config.toml
n_layer = 12
d_model = 256
n_head = 4
norm = "layernorm"
attn_scale = 0.125
init_std_o = 0.00832
optimizer = "adamw"
beta1 = 0.9
warmup_steps = 444
decay_fraction = 0.92
final_lr_fraction = 0.0
doc_mask = true
steps = 8924
dataset = "wikipedia_en"
MLP neurons of a small language model. Each row is named by its layer, matrix (down: output weights) and neuron, and shows model dimensions 160-255. Each number is 500 + 25 x the weight over its row's rms, rounded and kept within 0 to 999. Numbers have three digits each.
A block is one neuron, or neurons of one layer that tend to fire together. Before each block is what it responds to, as a language model described it from the Wikipedia text at the highest values.

Colons after field labels in infobox-style lists (Summer (DST):, Area:, Time zone:), and early word pieces inside proper names (Ukraine, Khan, Maharashtra).
L4.down26:490515483519490479471506500517485474474460508486494512513519507492520470493517483513487503500485472458548506476502556475488531479506492482492520515510489475463486483537526530495517485509485490517524521527525508521481521445473530514482446511530489486517529455465510517495493506515526536509
L4.down190:483455499482553458521522474524426518507483537512473517479491489475530494528534524527450503476525498482471488459476463536511482537495524511487506491470506471488476530552467505483511503484443516488560557519504520490519496462456497491492459494523523525514506492492495514510458472477515514488
L4.down218:478451494538523491481525507485440497536501486548493495487448496515476464496490466511497484509524471504470482492523491528534473517475505517470530446519548568498520524524495504506499463495515460489501498488510499486518505510497505468497512503495536515498518504553451511525478419476542514505
L4.down294:501473455516455483479478492519485502519490537478450482513531533503486554500451483477496493541543528455523532473523501502528482529472506533488487506436528500497517527442508497535499493548495511516545511524514486539496516505483514494535503490557515511534491501516477491478502548499502508504
L4.down313:567539489469489536485514525541494488461496521498508547522521545525521506512551515542463513515490529521454506488546533471500481547485482513475473489501508488549485538488503485516491476493476525529533495459503497479489442508462522464492506532504512515525490465504447477484483481490437512421
L4.down338:515457536540520536491495506473509503481520475491518529475516488501480533560526480516500497470506461482500491471537500533510502539544491442533463513488466482468484483494505483541523519525447519505485529481505539497487468487514497526480494462521556491490500489514507511460480498470550456480
L4.down506:558486492474513470509500494493480499471509511520497520490497524524476450471478507485455530518504537550527524471507504523466493492476476512504499479499510533504536499511510487511524497509521487488520551505478523537471482464477540479525489501500479528514507511491498464498520522516499441498
L4.down603:532546494535522514538498484490502463509489517512463511494545490533499461493512475518492493482549512481565480465463471500513499488506467543548497523524490440532445526540498483457513503490470518522511513515493490509490527439526444530548523488530512494523502531506487456486448455487489485530

Final digit-with-space tokens ending a number in tables, infoboxes and formulas, right before a | separator, unit or parenthesis (19 |, 6 5 |, 4 0 (−40).
L3.down926:528495507488520514477484482508522510497502506481512483489447491482521532519501501539530495484521564489480476532514516518546483489503497483431520505514494495472485499542499522505537517502496502546495467495496504494455496503499499499518491511469507501530489502498585492479476474486457441516

Mostly the last digit of a decimal number just before a unit or table cell, as in 661.1 PD/sqmi or 8.91 sq mi, plus mid-word fragments completing words like Most, major, other.
L4.down9:487483476481569485559426534476531501479515474522518547533520519481512487524482476490494445498508487497515507528503511479481519507508508474508470491488477505506496471514487515473476518482492545499492492481497460500508484502480493489511491510539513515495504456504498495499527485472481500455
L4.down74:520463509505499514522530476491486470515502522510534495505406502525495512451464518459448508523502552542498497529462487521488471492486464539474524506513476482522521522526493534481525506532517497496502483490514491504485473514514488469515471468518516522551480485525539457493499487468462472480
L4.down82:472456523469490522513496456541507541498477540445479494500488470496514536483458530466527502547481532522469483456530502480485490455488498489520532480501456534532519496473505491525495480523471483504513442485478486489529516451506518477493471534535482500508479505455529482513460475501517510473
L4.down128:530457521524484511444508484509481531517512464508502494517520499519484510514494457503488508524503497500471478476478513486483497493573486487473480485466509509505481479475496480536522552499505496531555494500489544511456500502523514563511511480539506494532518502495531525495487480475522492492
L4.down473:529527526481512479570476530501470514554526501458503480514512520505469495499517519501536478500465504529458524535485524526506500524485491517478535507481512501515527495483519516469506500507484496535464498480523486480542490505495485544486531502525499469512509463510516506503497493445521483469
L4.down605:540517533456493464497492505498496475494519546501489513489489556510477484515491518463475499551511468523487498511465479508508527486508507503488496473506531512487520491523490517481491485529491518490492544489492480469514507520466501501477504496482492484494557479449477495502499549516495496475
L4.down875:462533575502484516536498513494499485481468538488514461483505487505491508494532447550529515463476433534489502498501503537508461456484563487557516502514523468502459472507504485496501497474511506526487465483526448504501499519554485498470530508481501487513483485511481534523530500492522508497
L4.down950:468478522483482557484518535517502515508508511481507508530516513486498486486480472460530494510518514480496483548512565500497508521479527488534467495503521529480484464496496452509500509487495510494495522493515497510510503520570531472473498471496499516464493497473514517502496489522499504527

Short word-internal pieces, mostly a vowel "o", right after a one-letter capital or lowercase first piece, as in B-o-ard, G-o-als, N-o.
L4.down48:512490458527490516559509473500518507474520539460464503540529537487534518550508549520478495515442509480508473493493518491495546438534478491474473518489521473533530520514509480458484469544487490486494505493519519458485510515460498524464496496485467495502502519470480514457518514506501495473
L4.down311:520483496494478496472544493506494509496482521510509464493515489468489549510480471477518510522475480492529496455481487466495507482488531461522502491490484489506503496470524533543541519491523480496502531510515536518441455496504483486457490466489501496462508510523487495500528502485495495482
L4.down488:471528482507511497507543498503469501520585496472480504489504542483498479523502544503468482499449468522496503507484490544498486458452537500535532487481487534474509465520502428480545509513494485517505485519496511490494505473462515524504506549450472487541548490503499505496487509463504464514
L4.down503:544523469476521508501467510475482524526505506499443512492506513507521527494476487504493499548466449485489513530545482501480506511539481509502477546519504520517491524496509526505504485485467518487488513496522499490517515553513524468509458497489498506473518531489511530447511538518486473471
L4.down664:478524519487508446549507455492490496487488527487490516506466481468512504521523538483490507478511516498509511544489504497481503520496484469525490527493507518489506513519497490537498491543467528451525487494497516478518445472513512490524493525456492450504515505492497503537524531494524547485
L4.down667:494487481481478479563525500509493458487510537508523490515505535522506511464535548540477505538482502463507521538506506511523537504540526516478476501496496489518509467461508494526505488500465498518508511453541472496504481543492514529488479510494476450505508482497476497508513503428485519504
L4.down773:503490502528502487511470474558495506474509503446510502521522483490485488512505487479482493492504488506476452468504495520452471497486453511483491493497504488505524550500527464492538501540491488441493534489469490483470521501452475489552532563487508506520536503501521528524502496508531468476
L4.down814:510503464518533501535494505515532502470522495481505544507478486524540445533516474503487513482475533457463539484435483491444527497528479508505518511536483513490507488462486470504535510485490525481452512493461491475505452489505510477495465464493520493490475507536502513544518539473528488514

Last digit of a number (often after a decimal point) just before a unit or table separator, as in 3.87 mi, 22,187 |, 18.21 km; also some mid-word pieces like dec-re-ase.
L9.down86:537486450492500500527545471542510499491467513500497462521459500484481507506495478483498558537523481489504491495514545507528476530481521450504518484480497453520520483507505503505560550478494492469462473490498501490462516492532490474462509523514484482481482499448445507495462527483472482460
L9.down471:543508517516537514544503502521540512456551501491527491470466515557487467505524465495531461494503495505475503480514497504526502529497500531518503556504499471473508501517508468503546553507454494531487510484506509451464525509538494484495501512449518483500486473494541493481492523449529463499
L9.down491:497522514495504489496483501510513487494490504497510508490503486495506511492495507498499496501470521513504499489519503508502500483484487486501483510478501501508499604519504503514506509489488496489484499505511506497488493498496489500496511483499519495514507505497661492494505504515466511502
L9.down572:486525530500473476491524444467495481521522497444488485485463506515481540488518486448498500546494485522507546571493499489504540487566491515498516485538512476470487508481480510527487527521567467526537520500511519503487478482497491557528480528495481492508490493489503489491491478492487528520
L9.down810:513496533514483518525519516512484526473489482479528453511448457540461507480493522448467512521488497519449499504465532489502510510499509514464524499526506521482507493526487494523513478503541546535507512477511555516508503476555501467483524524464488482450473497458495466523521544496531542469
L9.down835:495498475516476477520528473501516476472507491512474489507464487483482499479516501524503469529529495484519514477476455511515485494531521484470498514559500461495499545536511488487469537478521497520522457538482501520509543502500509529512482515489481507529498493516550484491552479484513504477
L9.down875:521502484516484487501499501517495500494512508509482518492487493510495497484466477485486511481508502507494508498508513488487491503513490492496484481485500493506514617502517517498510548487491484503491468509493489505501465519493515493487511508518526488502503479497612500504510514507517508489
L9.down1007:529491563505485454479435478460507490531546485488452513495546480530489514458515526490501523527491492521529526498499544486466503509511501478525496484532512464493512531489531518500514465526486490537500486499477462540510493517510465487481486551521527523491521520489560514502512500528446489508

Words directly before a bare or finite verb: infinitive to, modals like might, may, would, subject pronouns, negating n't, also, as in failed to chart, might have.
L4.down42:517506515499488474534496471507499517473531483513527505540459502518502512519522477485514506489454501490486502518510487502462463532478498491479483456514481494501524485495457525511520497478513535566496487509518509511563460492489494498548489520489512516532468532472513491501516548528503516514
L4.down44:484484531504486480543499493463479460532509486510476486477502495472526532448493527496513519534497504501516486535478516486488478552509494475490541483513489463518502494560493525503467472499506508507499507468498484510532476455471514431534498538516485448518504512490475486488522500499514495469
L4.down250:485501511544534503559533489548487498470503527538489498499515540522469488474514466487509464483464504553497467504499523528506494496487476481480523430500520504492485469538503482481518472498490519503471491475540520515497532470483539492519473533486506514489490535538469505525516515537552529504
L4.down283:467509490502482518564522513489512454541530493533471455527511502488495506479509485448541534537500541493512458496497512472484490501509477502506520481468483470461507490502521513487528512476511528545506465493512500497487492510467492489474538507472525535510477509493502481485509519572485511482
L4.down366:529533522495498501506536511537472458485523516457523483503466472542482468477535480476466474527517527559490472452493486500478478479468472485484498481489537489496470525550493471483503478539479498503512519507489496516516487545510507509555477512511515538515473506484510508488521508475518525493
L4.down455:541507473489475467472515523518482527467485506518479507487484469547526486509512519488482518469467518526497530503492484496520504488494498505468489498536525489516485523546527507464482498519502529485497497518511515505513532487462487490527484532527529500536497508447515514467474525475456511524
L4.down606:451521476554486514482528544499511460465475466526481520503511481527488519459450495466494489509539459524494498511444524456483522464464494484520520466500506505446479490499515498518487515493478545493523509505497484474434480522491509486494486507488502509495540509552535474511508553495517521516
L4.down912:493482526521492456540502487515508488507494496525487511541437489527487474484499475470514501541473543511474487506465465472453480486471463499430527499515499516495519519534458491490497497499515519491493494497489486483539529503502509504527506470496544475466479511498516498480469553530514496477

Commas separating thousands in numbers from tables and population stats (1,604; 12,720), plus fragments just inside words (V-al-erius, H-u-a, v-ol-umes).
L9.down94:511531500513495434514482460458529458490477492475501504502526542450522521498482471479537469510501525511508493472468473469503483530481520523515459467489526487525473487486470494441545444490461482498504480511509525530450514514455528518521533509502534501528507503487478477462484509500518479537
L9.down227:496476518509551490500496540516485562477475467481496517496501485493499516502482492485507520518489521503505540489513511525485486537494502497504484548506517476499516513453496478518510467537499496476526478527502471492527484473477460516497519510468497483498549465495516567511459490506452502523
L9.down270:528527482460495461531528511499504527449513516511473517507477521490488499541519513494498546477463536453510471546522518497466465481504463498504461442517528474519521536501462499467511490451510474450538481466534523465485506489455486524503472519501491485517493479493520477501520470531495508518
L9.down467:484543499530497507519475493510507464497445531534511546469527473495541472531507515489444502488507501518504525460490512444488489484449506472521506484444487508504490512526527487489502485487526491477464490518509480524530548494495534457485481500457501501464520454468510505485494480475488508485
L9.down496:536503505512501526470483514458513491444480493446494508485447535506504512469523436532501452516469509514576506495511476511488543508530466525542512534508465471505463512495517533474490539529523509485472447511536515509505543519527470501522525529486471507512481499489498520485458503499511463475
L9.down533:505465502514536460466527508506463510479510500547526444521493507500527522488519512516525523517471523485472490503483493502518506493497483551483523539449493522466513498541468449454571515495519468490495485489522439492499487494533515470519502509459495507538495469526529527533478433511532508517
L9.down571:516528513498466518482506440497522520499509521507505486513524493501478535496498494456477511514489487494487522486497478451506556514519477544539489513535513492474476488468483515475502513466478495493490451476561499475539536478542476521457513465525490481502531469484533533513484517513508528448
L9.down1019:489498531452494490509498528473522518467485514491483491554481493519481452517482500514494484438434479493485475474473511458523466500450477485484500505531497515483516486541467489485506502513506487495525482508457497481490574508574509515474507498522513456513509457500508490551514509490461497521

Short consonant pieces, especially k, si or sh, right after a short opening piece like S or -as inside names and words: Sas-k-atchewan, Alas-k-a, Rus-si-an.
L3.down267:448516504505487464537517470549534499531520500503519501496508498497515511483467519523487473531495489507485538531464520508500495498505498548525515512558488507515453498522527521464511467506474537537503524459492516512552523493506504538495490525496531491480515481474495551498500502529516519482

Short subword pieces such as le, a, ter, ro inside longer words, often names, right after an initial letter: E-le-venth, D-a-imler, C-ro-ssing.
L3.down456:481500472457523467477511535528480521483509502473494497542465503509475457489522537481508505482485489453483483466499533504493526541501500484448520528521524500469469553506509535487473457523476485508482492492506508486462527513558519520490511554585480506499519498479537482502522490508487483502

Mainly the "ever" of "however" after a split "how"; more weakly, word-completing pieces like Ire-land, disc-over-y, sh-ow-ing, and "at".
L4.down97:459520486476519515501503490558517504482502494490510497509511475503486523517474484469494504505528490519523547492503530485499500452524477501524473509472500511511504499413508498530475481522494470474507472528473497478457517425481480515489498532538465499536498510491517493518526455500526512500
L4.down199:508501509513498516473510530482476507494467466497533463496486501508491496543504495501532500481500510502507449432486487481495490501516504472527527493524508504480531494536531481502538496505521551490520497503496520508499497516475548471498509444501512496474496476517516532459491498482519504527
L4.down252:534497458529501524497478537506459524522515532507485553528490459505435478472477473536439501508516494516473456497532446490494448461485526489491487540484458477540491548499513498480509518455509505509547495486453487537515512486497461467520477543513524538454450530486510494551508549505504477495
L4.down435:484486497507450531483519550495488482483484529498498530511515507473518496482524474531513480491556466533453537501483524475499473490489443525470527548511543505475457490508505493504529457480513506527511451502443506499491502521503481479515516485521537524497498497528486542512522498472542459490
L4.down461:519475494466502459519525476498476524503481523503479509478479498557512510498520507533441506522491500506508466455498504470522484532538525534500483514502519476515483484497490495476511504544475482510492492513456521496510530467467497483500484445470519520547510514490474487441492490483491489483
L4.down491:545480516517482484485506509483511535434493531497459489458537489481491503490551524514495519470468496513524508506450497552499525516478485504515497517516461490516523481529498547450501524497504487484481513513486453499500493460535515505520500462515538503468528538492495463431465483514500476487
L4.down573:500484494487457505461515515523516494438512527521487490512518489486461550496482506485470526543513512484479519474508491504476537534471505516481473521501485506526556552524515526486519492486462496519502477508479505492450468498473537508473499465474498478503481469501517519522509525547466470478
L4.down673:490507484437516510525542519471510522481500496492524508499503524552483520472490473474491496467466515489493514493519455477529519511502462512514477477515502502498518502520508461492479523518531519489494493459567491483456514531540506511506473469517510503482488511518503450520538520481494488534

Short middle pieces of words split into several tokens, like am in Cambridge and game, inc in pincushion, ach in Apache, ard in Award; also commas inside numbers (250,000) or math subscripts.
L3.down715:457479514471499476549485522477508465447497484504518524525483499529476471528493511464518534508550469505463517473484463500497501494453582476544466544494500476481490490536486431506523486481451535495461467502509501506503479524509507578507453508522519477500503513522475521512540459474509493522

Second or later word pieces that finish a word already begun, such as cann-ot, reg-ion, fil-m, 201-1, plus closing = of section headings.
L3.down201:461516520539495526487503529464533496475457470524483476492546553479484538492524515492482485525505511489510504497519528476455507478521500486515480516504449498476529466518476487433513518475451484526504515498517517509502527475463550502492505505512518514479509468486476512506504500470483468478

Subject pronouns, "who", "also", or auxiliaries right before the main verb, mostly in biographies: "She also stated", "he asserts", "who had".
L3.down330:506507500501494470474467545486516475463486512496489493514488484523521488501499501508515494486469574495453503505481501509528499480469457566507491483480505499480461565566501490516541481500540528524498494464476495523490502516493508488498496462521502500505494532503593497501491538527468522510

The closing pipe at the end of a table row in Wikipedia tables (chart positions, census figures, sports stats, filmographies), just before a line break.
L9.down100:486496509502497533470490481443445512515482520499525483534481485501497510487476484487440501487518472506482477481497477524495504523461506473507478513480482505495449522498494462544495524501478452509519487451518530513517514489556497520508542497500520473492550513516507529493519495504486507523
L9.down286:554474496482503515515484510516478488457536459536489469538506490438501485521475511501518479478461497487528501491491542460474548533486503514491541536524523455511476471496501496470531534514460510490535523479491481462440479474492496504484482552520475495531508486526495478553506459453537502480
L9.down288:496514527536505486491483489513476544515526474524510471466507550510466478512483538508472487535504540522514506492486517551488468472496526452543533510502513483508491516521506453537460532548485553517502446459490512522484462475511495465509465513488473493527492478507500507500515509484500508547
L9.down399:528514462516522471511449518524490477501452477505540477514525490508488494499523488512489530497442523462530511506502521558516493481501497459478532505484499486511479480537501507467524495514523554511520534463504513495474465501521480512504508535443501457514526537492508486511487475508488457503
L9.down682:495520485504472491483497500523494514477501489530510492484538478478493487472460526481529488534484435537553537537458520516502502475510543520474519501557509473472483496466528503518520518489525504512463484452467454522483475464499486489466519527511458434523492526501523495474504514511499518488
L9.down830:531470444462520515490497474563499485513475478522429516548470505489483502488530523514488565496500522515495483498521522521505492485524520487494489499512504480493491491526518477457451495517502529476583536458532521478490492452470506473521488502480480533502505496502510450475528519518500489445
L9.down860:499502520499553483488498466491470498495510536548503503495491471495480471505526517510531504498499506496485460494492496480528508483510498514511511539462533517497537453535527490457468475513500549485486524484509479494525492506486499515503505494508520487494515529543527496527489472467503495513
L9.down907:513518500512491483489453492482495520530501502524469503488461506554523512523527465490515471494502512439510490494563474526490525473474493483486509515502503496492488466475517510486537495518505550511514493494475485517493486507483501504485493509468476513486505528470520515517511522514530524492

Ending piece of a sentence's main finite verb right after its subject, as in It flows, He led, The book closes, brought.
L4.down7:521521501442554506468502499509505466486507462479503492514506492520505500513489516475481468494433527509513462500482498473500517498474546532487490508489502472501490571509535511482482510520473495478523493482515517487481468488497472527475507562482495543478496530490496493501470485503448472494
L4.down155:468491481504495491493493517557532488534515519469503488466524502495471531466524574485494516553482493511497530487533529457512548540479527501479492503447532489488492504520481506531491517492542513484492511468509458486520529504486487498482520487516488473518463458455535480472504508520489495504
L4.down160:506503505515488495476503510496496498481526513441529500487438526455497492479531511461498497519464488458524495525471572481458511485448538529546521506477500457475484474465488482521543549523540492537529468465496507495513506472504506494533514488494518478554528474473589508504510504509490491504
L4.down409:466501498526507528463461540487532512540501473492521534503515527495487479495471502506502524488502455466464496443486550515514484496468490528493524543520505489487525474473525454508496499530533521487483489477524486464452477526486500475518500549482523530511527526472460492506496466490535495519
L4.down648:512488523489535471502515495484491479484485491466508475483514528549507504528531479500497470497478486525501510530479505479470523513491511510468495487458487456516500558504496512523455477501516470524489492453501493520523497497484502497501511532489478508511482500479539523518449493471486466532
L4.down674:521494521507503556479441505546522492497567504449491522467516467500507501533494509529511506518533446555527530451503490493489558490478495504568469435499498477467472514487516478540466519555514510472468508489493515502539522525512514550479511504519515555498489501487495535492476501488492512537
L4.down831:510504490461497520518518487498479505501462500504476532504485521497533489478483494489463496503482462516487481529491476478529477498498517498485515501505502463436493468538496497526482549489496489467517540488511550488527515510469501509535481449471522490506549515495480537456528477490520484535
L4.down1006:495506526513461494527487499446532484407543493491481523490523548464486477499501503488487488522525455476465524498501547497514497502492516503512508487490511470503482440466496460521515523486524518530505504511491508547522508519482499522528464496508526517494504525490487474453512477486516525509

Word-internal consonant fragments inside transliterated non-English proper names, often Indian, Japanese or other Asian, e.g. Prab-h-une, Yu-y-ama, Sh-akambari.
L9.down193:506491511486496489478454456476487504498489512501510519520465513543518478520487509502498487560507522488504522531551527475508481452523530506477479523493480517505470453508512462472519472531489518465525509537506486503507524479529475473519455494483491477494513545517523496499502499454545509477
L9.down356:470505540517466511491526536495494475502565522442487512463535505495529452528521488522475480511502491524489511522553516499521504490502517450456491463512542489477493492508508471478500471473470469499487457458495512508539500500475532473483494465540479511518442509472524453523502510525522531486
L9.down393:493507504479489523484537494504460485517512513489507492475500518465477511510490505495491478497509488521488483476566483473509494503516507472462519462517536479516511518521503483519493478486508449520534494479539502517509478512508520475498519509509506526535454475498518515472461517518588530526
L9.down475:534527525490508503500491519487475521502530462526476483489494493501515468533534481498505488482531503470523475495482480514522450496517500490524540523470512498487491506462503502502498509518516523495484456465498494496527484490501527460476522489494433504440503534470520507512472472489520508478
L9.down492:504464455519542463528532538487539505486553474477513474515486471449488484493526467553529502509495506556515480509476515480570509482471502540493527523530499520496479497478514475486495481504528464508509486481527488463487498488506485512474501538526483483509508522483453502467469515499544457492
L9.down756:513476509485509445509521525513516485533538482513489530522495532529501452504476472537515504520519508502502457460513492479497518510483482521463540457521520513533478496481529516504495492551462496506485512540503501438540511516529479495493484523534454515498495526532512482480471474504560532532
L9.down817:511534532480464493541530484492457514514565461516496519510518472474487445465502505483489528507515508517508481490450527501476503522496528492490504474514498508478478501534471543530505472535468531515517517470504528483517458490534451488473519527522471485525560499516490542505520455482540500503
L9.down824:482533487514498535462523503480497498504491524541537503490531484490511514500525510534460509509451500501499498487492495470477516541466513485494521511515516493478474498504514521541456535532473477511515486492515514513523458500509460486476505485513486522474505523457513507506458539507494469514

Interior word pieces of split words, strongest on "ag" in League (Scottish League, Major League), also Con-fer-ence, bo-x-er, ev-id-ence, plus periods and commas ending lines or sections.
L4.down192:507477483559522540503520482521509511533496472520508503474507492507481534526514507502496503557496504506525492451454478540508539477473543495490517495512514469519476478518499490509536517477515480524500489545481485529540481513478502535489476500473558454441508476492517469443495463464494497499
L4.down221:461481446484506477497486471505495551504513499495441495487513477500444497488527484499488491536479556527502520534515470502502525517501488519442555519461535474485494500475541533532501520527466539544566518467510421534495484475475497495507528489477473522487497517519520499506488516526490464473
L4.down300:503493453449474506507511476490485520491533482477515526492434474531473493552496504501473432523554504511518514500493523519474499483510531514499513465513506481532521514476504512518537500488503471516516456463479525502516497495479518497510492484522468496531520547520482540538492496496521530522
L4.down316:470485532526489481487492481501530489516502501497523521476517496506524520467484485493537493499465552483519540473496497501490503499448485524510488499511538508513487516510493521496554526502502528536458503506485469483521489508522487491476476531553509522518507535500486503536520503514527472549
L4.down375:502534508517491471480489470479486508489493502478552512504434442484456468514533508481470512510472470503505546543472485489487489521509488515499499508454498509494488558516493511470526506512456534533449489463461491506553499469513492503541502459493498470521487490537509469494539531520498484476
L4.down602:476489469527486502537506482484501507529503492529505481446539480493482502487506510480534474515515523489520476545515497555550530511479471510557525505515528513523540505502493505484474525486477472535500463514505451475491471502481492504507442450487468485496500496549495481506528492446559500502
L4.down621:546553469558499495487532528482551471491478498459518503479521488480511517483502483481553493518495463488486517519509484488476484573464526491498489497420527503494518449477533547487518520494485481526554481497503479491504517498473479518540484493517530493500492493495412497463515510492448490504
L4.down745:507495522513514530485499470537509530520488455510522504513480518542488496471527501491497498519468500527531477418524450507506476514490484522498495497490482493459471528568495473491500495513503489552525535494525502539480542503471527518523517474528479497521484504444465501440450461510469506507

Mainly the closing = of a new Wikipedia article title line after an infobox (= Paracroton =); also mid-word pieces like serv, ot, fl.
L9.down49:517566523527498499496468516480481471504516493514505516549513466519511496464535482512481562535484456516495495502477452506480509493516528501504506478516543460484491511530518448486513487499510516511514462542462499579475502468513504499539507487508531503485505510495464529443465508465501442506
L9.down61:519515476492482464472482506489520514498479476482492475479494540507484517485536530485490495466474486492534464519473482493471444511547516521511502480497492497496503554543492522492501574534509479473540472501491506446534503499508498519510508546493540468529541452499490465523556489511513492541
L9.down315:509493563465490482459485531493540474483513497536508468494518507488494534527463502507508482502490532531517532493466507497437515510510501509481511466511484498503450528488490506471480522538505504493513467525494490509524524507537441528495524504500506507463507464513506498524509474481464486562
L9.down419:479502492529532513538463481507503548490488511484514484520483517529520501547517517530547461470484517499481491476498516501469524500463455518476561453496511517494501463486467477458478465522501493494502506497482526518473514440532502475485572529507519507489509529524510481511487518484553512525
L9.down430:497499483489460536503507483506500507520478472476505464473481490484506510498511522578525479495507460456523490531518504499537512526475516489508481503516496502503526463503449479500505537486490510499482520480470492481538525505518491458449513513496510513504497523479527496526500537495513491464
L9.down431:507496519522473474500481555545481526479484458552484505468470515482519541493501498496519463467507511541496533520509526518511485496481498477461495488496486459467489520517501494485499558481491513475478477463490468522525516543487469481472524574455515494533497496489572491482504506501476481485
L9.down543:524463469492491479504469488475500522471482487494490526499535518501482502496511517545496527482483515490478498498482504529472516517481501511486483519494480494488535540455571512509485498492464512494497480531518496497476527515536478512455479474502497501503521452507525488492512485533438493524
L9.down903:509527484552477498523503494463494500530525453513498495499489503529471493483498455505552450491483464498507504478466465496448535514495491488488491481493521458487487516501538530557460490527517483533505487470480498542501496556455492496504548466532495483509513525508495493539450455513527496538

Middle or second pieces of ordinary words split into several tokens, e.g. ever in However, le in lead/league/least, ch in orchestras.
L9.down73:479504538506500539478553543516508479527514550476457505537448469505561532472480514462512460521457482498500501493522497494497507484475474492516482497448489494503476500519491525477458503499506538511488480453527528494501553500516494486507488481483500495511488460475456460491527520467524490530
L9.down171:476512526509508500526547504473527500497497494457463533493513461495549525509508470508508469532434484470459426474501518444504483509496495511467485509505490470497506487502525527511531484504504523497508538528506498502506523467479518494485509487521461512542522523481484528478479490448523502484
L9.down258:479507494465492461450470500477489483497505505479522511512504543561480497488464500497481567492511506494483481477464482534517497507504503509498521506516525485484489506504501508522500490471522486497491520525509489498487469491521459508493525527486519496519525533461468456471498506504495497529
L9.down306:489489537497518485439484511500508490467501479527547502531462550526511508509500538491488505525485527502504491544481493523484494501479514494495503499500486484524510513482528517485475499494488467474488506488543506501505478493516498481493464475482483533513503494468516454484485507465460535491
L9.down361:501540509497498500510469501481520536516519492484521469482448517474511489538507465465529511505497487542527478513521490485493446472524523499526466493457537532505493514508482523493533486506482513524498523496479476494502462511500487485509509520471509504492507514489491510469462487521497548476
L9.down832:530507482495477475488544527469456497464490487510474514502493487508508528458496503461503517498467508505484495501530498527537526494517516476460467498516530512538504528482524470475524478557520522515542503485523525523494516481521523476468508518468498508512531466514508513517489481507512489469
L9.down922:501519505504516512493500494502518489568542479468506493460508496490465471479497520516515488472508469538490495474522526491488470464508514489459518505528501516521482469525464542487482493447499514465481487535498562531497502484471531505519475525483513525523511529487493487509507467516543571519
L9.down980:498516477489509483479535455479471534534547507490484508551503517476478416469507539525475544496549503522522489521467535510519497525518529528486534510483501513510514518492508499536475494494490524505498467510537484487521495461543477535489462484484477458488518455486496501518495465481469546495

Pronouns and the last piece of a subject noun just before their verb, such as he, she, who, they, it, "Ry-an informs", "g-ame remained".
L9.down58:452495537487497474534511469504480494511488499496496479490516456551485490510494497530489522520496516517476490499484484490519506532516483487521531498487535513464549513517508469498492482495512518530503506449488517560506481503540472463495553495495520528488489510466525476493483514485464505481
L9.down233:471512526530509535507455525524445553487539486523535468514456541500518498531499499464498494520490495521464493488525537484504491527508470522502505500451478526542485520526435518505516496481499507543492457517513536511553511490536519481514507515537564504487491502507485493546486529504513487482
L9.down536:503526493490485494481507555500506488492520479493496483528496514479492481480512537482473541512494473479483490503529509484487490411485496484493452498494522445495506531520510510525472481492517489489513475495489483510507472514466500459499491498481464542495497510492541503488493510514506496488
L9.down747:521465539478466450514489487516501492492519538548541486485485519455515493518569485518531441464475508489504482470475493468467509504497515489501513488525497484533479513449539525500500503478518545492495527517509492481502467496472456501534449501534517517535473536502484530452470510489513513464
L9.down859:506509500486463507520516526490470479492522472492516478505516508507491471483485491484500485493506510521460494502471493509497543493496509526483500457508532508511480583509476479506510496525507485493517497517506482522494513485522496523489500473464528469506506481492602498481509505505510512486
L9.down861:474496527540524490500496487497484498491505519491485502483496474516499473506518461510517481487459478491482488505494474525488482527467475500511508502450486530521494551510496517505511501489513503508490469495497501474510501518509518508499488468556519515479490514502539497555491485515465496525
L9.down866:502490526522497521538487496476480505468523439493490508499528505490490490520539489506495499513485511497509510484460477505480485498501499511500484485484481500485480648488480497467539507502498520516507516500498498525522519500516473519508491481506537492497481497507569505521503483486491498508
L9.down946:481512470540491489481509508506483515470507454521514470476471487506533470493498503489496517511453519510475516492453499472507487525523495522530504462502503507501481578534526486503508485489484497506487499492475496516505495496484506477478501529504557525496488536501521526494465508508499529493

Middle word pieces of foreign surnames and place names, often after an initial B or D (Dariusz, Bazelaire, Bashir), plus closing pipes ending table rows.
L3.down250:535519516548491525466484487513527505503515496490523550484477535517496525486518475511522484501478499480489511490534553518425516470474466499499502495497513520537463493482516475446485505539547518476498515519518551476485554536474490479477534498492462442478516491531498507542488531551510477519